From a checkpoint of a small transformer trained on Wikipedia.
Size: 12 heads of 32, vocabulary 18563, 30.2M parameters.
Architecture: LayerNorm before each block, rotary positions, biases, tied embeddings, normalized queries and keys.
Training: a variant of Muon for these matrices, 313M tokens, 9537 steps.
MLP neurons of a small language model. Each row is named by its layer, matrix (up: input weights; down: output weights) and neuron, and shows model dimensions 16-271. Each number is 500 + 50 x the weight over its row's rms, rounded and kept within 0 to 999. Numbers have three digits each.
After each neuron's rows, "fires in" lists the words (lower case) most often at its 100 highest values on Wikipedia text that the model never trained on.

L2.up1370:493483511537597441584472510489507490551497484590378534599515478617453545516531520445466456405523571546571501491496464479432507492529489611486523478520450395532444537474504373455541479407417493538536459408383529535488434433516464509445539468516621589476463453508539527530358463523463486523460525573479476683501501475461556462454478577497421476472526559528535583491448494468516479572580553362507539568481417455463529447577415439508509553564544541444489522596542543497486512507432468458445386538508540469517517547476420480511493460601573535536468480493435465476446518465611513487540442441561494441487482432503528516483508508488581457533551524590451475473525533478514416486558388473403444471545483458506493466443460509501533541505496416455508601550504507465555540524499469
L2.down1370:491542509565516453491490411395542604487570529469498492563482438517476435544616432450581468549471474497442473528529618602433527493530426441535461471491453462517594415537547539457530477468536486496485496512515429610489435549515431556525494455437457454507519567506538491556493512533608467484505501500541426388507554536457559586541524505538489537648548585488494510569515524598452540485573536492545523481468571509469544427389492515521455550448546596595511593461502473441482496470516523493456425529568492524528472473554521408459525418545513479531468480533577489496542502418490534464519442541389553499401484475511529443480468475523504539552527472534509478547454426453452507538440622562428511447513483570472527557530505525544506532557573617588483544551458456510500477478403477
fires in: "by", "of", "and", "in", "de"

L2.up76:462545539461542516475490510457599469453462546534495514462531509452423545447532474483412445556495564488424551509427574472486489436438410522474530482417422501484527579414562442484498417550481510514495494460411381586520515626497466422477539495492523555432467456510508550560506455440481511406508522594459457540477482454465415557478461462529539488412464478462491507516450465415607467508571523474575399576482491434603468573447469498645468513518472549407505460509529527537504508466556377516529492516517535503503483497518506617585611481514480487478495604550484478558499469473416462480399486582548536453489527530459516480410546523625464532486489511613556487455503537451447434440502534427586540537425465472477488567445572529533484517538537500544502513566561567551476518502518521
L2.down76:513587440431497518453491582494508489499578498525390418452570487595624474462557492510452554506478482434498339562523447584540417450504611538483568507568570457556617471561570453607548470503569430557460532469567484493580413475409465473461625498509516398494466527515436553512516595534513483571574519539485482423552569495476442484557507507577447481457473429534558500488456559480398443491463503441401509538541406519506489509515487539412484494516519508474510596500514525558631473431532493545516491531537488533529485458532503533533399499457473528448467410477453576551503416551588538434499494480564511601472433502490494459484545474443486454416538525521496461532529567386514460540495465533455499479517552516431537517478575472500593406451483505413554573585492503587485533460502442
fires in: "when", "after", "for", "while", "at"

L5.up324:492465526546527495481480417470438547561475518497550531445463548507603552457509512503492475514534436479459442444540452475386519582547509468467471512473598529435407513566517536519580491557425498543497583442581557540539495525408553460633431471468493366486501508523467445534478492463524502547555578568461459504531517560401512542487593467406463503594556412506607414591409464485573506410410593544548508499652488482491515541471532509432536587422536444463505537473445516557539449469547378502420415416447543476519505522524443433534462526477463564469515483410480512512461524494463495421531504471470453551524519577495511432433485525498505491513504479478466496492550555433435414519531496443518438532472530575528476469514440486514507580476510448467508504414452546466515480488471453
L5.down324:508487409519511566574453521618427577534524377472526431473516484547512430501470499552499432537434487485397379464419475472432403476522485455475539552518460395494412499553540535584430566585530466541436481507451552489496409458529441423567478507588462485398390519572577474476459360487440476507486522482408545539557542451554556507564523435498487590484454467499495559519482529498570530535452538475503577539543547520501520473489523490589373467498538566567529456552465481489517469468540503454534475509460406476501431458433551466516492599579462470497532467549506498448437469454536610439508570596452485576461478456415523433470516561399446440482589532629546602547544432479508519565538434472495523430582475510516528487484582515503469497496508547435514550414509526496454494519496487
fires in: "it", "with", "is", "was", "in"

L3.up905:455519517517605533504454443493587462453547444460441530581533576441525543495542454452408510544481472543496463551480393510491454515578525535520518486546486458586500538449471491533469504521557388445545428520587424412569474477530507482474482415488439421469529562572494501487515374529506494468576522501461573538495526562566455438449503536508492520450494531500431474432463537516491347476389497503640554485429495534472531440401453558547455450464601486601516474431518463542474468549527485530420468439566574491489533413425431574485484503397455510445441490508492509520463448492538515427502472445560497585492488582442471496445523459441453573523529564531507591432469525530456515469498450615475497627513482488542422618487501516549474530562519370534494436448548510499559467488447531
L3.down905:439518527556598431515540481516579495553625479475413443551562419521488493563502477471513482453507479469492471479540444622567431495539533561523402453445547523470518420547422494492469485513590386502533519545417559477541513487574407416422484465507562495556504473584509436463470474430573477468455509532475572523528439569503522521512563455526537412525472484500529484428449495535406431477416516479604534501475522509510512503393515454552418454432521551465617505343422500450499439467522504493540484501540458467494425444541548431605395635384558576503435509551436492527519520536411526481511413416441526560549504568533532484528501489436438452503511512611493464502528569542528451536564519562563498503478550538483577574420556530524483397517515424563479543409555408471555451493477536
fires in: "two", "of", "three", "four", "five"

L5.up196:448553493425393457500594464568549374515524509531532655467473438509504412479477425596562519451588587528524516507553489476536602547514430461408578441434452517433429457550455559564485476487589462416489520496520536435454541557501457537452538513561529502415560500565426577514537459572550450451505552566546460519434515505456488517575551555472490466507556505477582489493543459395505587556522629517463580527463503533523538618425534523516604559534548544482488483566523453482501506542517468524416506416520533515624593457508468560454566493568487500521474499559524440480400459564467556507473551474575580532450521626478481435503545505445532554493485343522534514512532533549490575438414453492557503541468472485538511477536530480531565503555441543457450451501511455435429497514523558
L5.down196:471488500547453467469465571588504509535443528561474413502471533388580474465510542499470507537484502528519625578507517448535414540420497514534517491545560480448553480487441444500441478534564506426561526547517587545467455494513509553438374593503459517429502452450450463575444505401538543455480453508559520446450411537493475461519550493510516452447494487614480616523524443523469381581574457567397504573444486466477484484590448558542480462427538529530488579448453509458584568500461522519442494523513486504584599474527436483409500504507553408402596528410476577535481405471454517488439478525518521508424524579563509552551513512454504479430509557515482488496490587507478508494467466487558496394515475524513609492548440530553517442492460497530531486456464533458515491407488508
fires in: "was", "is"

L9.up270:506569537535503490516563509610448562453574493514459446402551577540456472550446489574606616487456591466643608465352480475492436525547529503451560496555464527497470471460491422514515562528487504505525446542510537492512418468468515508454641522550529517483571542464427487489453436431483488500556511474484444546514440482439420517491514475430520471563491493454387529474530461509508488499513491571543488542484482574470604516529517477376487507567405493477482464548470466520463407437511557527423408514443486486558594480487531561535579514498579589516531490478616509475590561577572566510587594578483483393493451487542486566512429570446509523439568448481499466534464619395481554486451520493407586521454552493567493496532497479466441521417542529452473486497463518435476448443446421
L9.down270:524523512554565459403563486467532452453528492544490555554536498456639491583572574535463499512464473418528480396415510505515559480483424575568519534526412440580535421512524489467505410493528438405598420492521523480499513463468525474527575459489524585557547481518541512486511481476502498570433549463562582509503506548451529533491530417480467582540566559485422554483427464573441461496442561513512481437520474499448545473474502449545524535482543466475531390505522456481442483506594427451442449523510527449504462414546543396473549526470509506554471512523493520564534469592464484451517388545498508556566568434548506516527516565574486497479519408534399426512456465403508569574490516446482469554564431492555550552540409500474430530560552452468572481466467479507533566456488471
fires in: "its", "his", "the", "of", "s", "began"

L2.up615:526595453467533405496481568525493570519517533547529521474509404474497433472501523509452506453499593587531492595448473527490481512514511589460505530379522380532551512479536528431546451531525418452497340423404472550548594472506543517533592507454460457607536428533529417410444492450441508452519486446541532494510551510490492556560501483522465546433521468471579515522616498380512535574471464532480479471499424424576473417553613442506457473558490471532533512479621487506511514521424492459608510609391499456501459577556510499461532492512484388523460437544519544542514590506598462585523450540601474427444559538486565498480477522475523545476562407469514441558417507553518501486550523549447490486477432486542449502539394472427507569481473511498508528515456429405523552497480491
L2.down615:511472472507498494666456453470569377432483501539496440500539469500445463537439550534495476436490425480542558538523622522511416534447484408581589521566550470434406420564450467528531521424574556522534559563482543440505431551510476528512518473539482575450470469556459537631529535553558466529496472411510492585543462521509427453529549459543521506548516504474405486500429573563468537520485585446457450529552483548497451484513419525575488551523613462503479543543448495512575569417498468499504498500552553469488619472571520447461512412595538463563572424454481514399455461529499495583428502546441482488491540593584537458399494474493541575526488483523402561452467518517517524516504638572485591503508449432527568529575538547561566411502493518577501515519491555540536368537491520
fires in: "of"

L5.up1021:511461466542442475486570501534450574508516641492496411451515498558441518492358529525550513451494537586535491442591463480613529518503444478482546521570537440519595519488518445515540593384472528413538522477418474449496472554493518446498568492545548542574602474462491554541443564488504444507590573510461506484492531516547507445514509519585432567340473473461404521434601541502553541434479396430548480557444481502522538516498515486492486493484432486534511505506424530492501535505434492472504438408496489347515460539461476538481483520490528544461480513542579440520526519465455598483491579491521554604509519408516527480488576452546423482525585510466492506531578564474493583512451546534458466570506492485529509473490626492497453501545493495517396438538485511458455473561540489
L5.down1021:542498488432549545505457517574527522461563488447556608526436542433552526546538614543545503528462453470507544455538498499455536538572481527478475538449494513603567401572521546432418521473494409493531479466519463566452451496505615500445670442527542484533466463506451393485530483475550513545420512470454434464484535479507456495546506538508454444519430491503559439600521474515447507482495492527395446480445540553562622536580498460506468417562443498454476498433470539565433496511526516552536528565431414454543496435419505571396585526412543578463466477575493485484532417560481546526489573464440583520608425491533455539461504428587474496502521455374536504481531513401538507537505467421491472625500533582419603518394516538493497528451556474490490530493470639441487486461508476
fires in: "its", "their", "s", "his"

L5.up910:471454456532557517462510462501441536534459504552452453594517467509572545475600470572522489617479380443530520591438508514564460543509478457470502554420408496508422487477540561485576447409416493470580519552445525579465475595492554431415447521394545475542520517557527478479499469431492527494461548537529413569530504506438446410579587425438474481529553380542488624560521606471589465513553578528485432484493512517518487465529522516373493452511501461456508552550459557486553552550459479497420507465448540470512473537447486385473517557513457485476529564515490432460507427522511490441455435484454444576515443456450592480468481507443487536572495557520506519495528514425576493488530492461578472465487471456432456457496452552554442511514438511445495530548518416534506507454488485
L5.down910:495574559609528495493526414593539452424556422456604523496505587428505460517489482523509402490538528493464452440506582476485503538501529494594514548498470541549469465510500526606505420563552580485477493464541533563489488507468459527529423424525573481536434440465521451526491656576522494484451512552462560461453559466499548549415520521485550472441471493431487502497416412563503475504521481572437555419517529521474523559551439485511538470497562594483479505513462568551578552568532512426534518491508488446473579468512527538532500475486569457575484476423521560585428551417463409437476576577552486504408554430457492508498425547582506484471557540521487601412576492478441563528584585493433506591495439538503543485508490459431576526506530494513504480620535478415485471469483462
fires in: "in", "when", "made"

L5.up328:478492545415528421433553539517433515524495535534485656401599503468460474591541511515523487479551493492447509623552453481460497546423471395478457464441431424443487487529443496537549550517546565441570462499581500512495466485536507474468509460505401494484489542466517471513495491532493487487538577486515485508408529388459488544559554494487423458424483439529522472501495507405481500542505521400474529583483499513510449555459581525495568457515492529434483478519451465462514415472596482511426471389449531490521464497563484491562517471537434447520512554558529445499546454536426549565480581486567543532482535436618606574535558544494465476444511494510434551497560509515410475467410479556451525414578466417500572513532549556489537449552482518476541561496576533546500487531554507
L5.down328:552557587553512460501503424633490437459432406495492400561500544437556565438475457434386484559392490535528468549488453477502467429469534527485530539436596512590600521629539508490419563628479471518473512457489520535492443569474572511523466519545483492470493479515534455458477387539498527532503546593573633489508478546470510442516501497552505534580412572535479520533511516414495430509577479505480570482453435477441530498541518527512493456478465483501506517522552507562533564430491438498488498471521552473557536485475468521393497417467569540516493452500480542433533539446508518442542478554478536506418487477548513523492448455461521488527482532467423612485491477428552569516443534445520503476602490454412601480471585563500551455499500580492487462500409548463512389476500507
fires in: "was", "is", "of", "been", "son", "time"

L3.up259:432520508508447436571563463513526426526472514571531468476490484456460614520508509463477588428483500409443513451463469500420466416481501554527505570436612449463584539571517489502545483520533578497517522491498617499590488509578541469409434490536571472431548605527504450462408474471411529442526502477573484494539494517575410480575485463464523536472476477459518461444548448508537538527476514475563401437480448436481478441471514582557462511542477448495399459494466560511475629531484465507533460452478522516469612526450484451480453487565543501484505545436540544507497492504553481458472547587484456496462454567598696452429516475521458538637539513565496504439426414465461536529490501473473525481469444527511530452446434464587550530502539498436569427576468513496526557499526416
L3.down259:493570497461471493462555546484403548525444488486464571411523628445505534404573555508448546395507514406527528407506490530486495452526543557497474569552584417509479544478572499452444554520638504513612467522532536475552488410571479476454432430480570473530529540474495428411481485534513524436478531500517431402553517524595436491645438548453492454452524441495559533470477409497465483600520501471501505582528510445387387434479516431524523534592537514467450565544529506473469465456485469473499502449512463467470567542487560511477495451487509485505558508445500553537534551464431575556553485555465367521452470501547566435573634586488435516492523531462502496554518440416531446469466513564505462513474633505455503447465527546509439480385463517520553518536426538570500452527589463
fires in: "after", "since", "when", "an", "time"

L3.up1253:471533625620533529494501549428477536563579400494388479476479543559528435538593512471469504551517536548383578480469468515497526557690485569427471547470551567459525484485416524496579524532501481484436460502519490457478535491512543542551528564429555485544492460508440521445422496467481531475466469497479540535493467480579516486440518581371580519472544515528524502486465558529513533488543514460536607669485561508456412495492555560466482456524470481471524458467551531486524436513511542538448481454464609548425459438504480552478499496438492396461451462447513443574435582531535478452457391521499609570523475552451491581576574480515441449540483545431493520470409423540511544451465455485494413434603527502523481527522486540519483546515487513476455421558487519592473522544431562
L3.down1253:460446459555586482559482495436459473532552490552515466519506477443444557571483522547525500532529440512502599379541443552566485495544482491415484378415503469489438506489573475441451506479565439461579567424452449510561400508457473491490494461521477469471545514527492501405508433500511455568484496476489422487495515531507641573485453503544594443518620408604501455428544453526465513408514559520514506483539501477505424437505527494513440516583542580546566495370497542490501386526408571559459535453461497541473477529550469507572454416527397489531423462594629483583460487490561585511520537446460427593564523506498440496533475419461509470507605499608537523578578413521485534538615497517422510469522485548504412577420497562483509443520518379565482532469475520454471503499521479
fires in: "of", "a", "an", "two"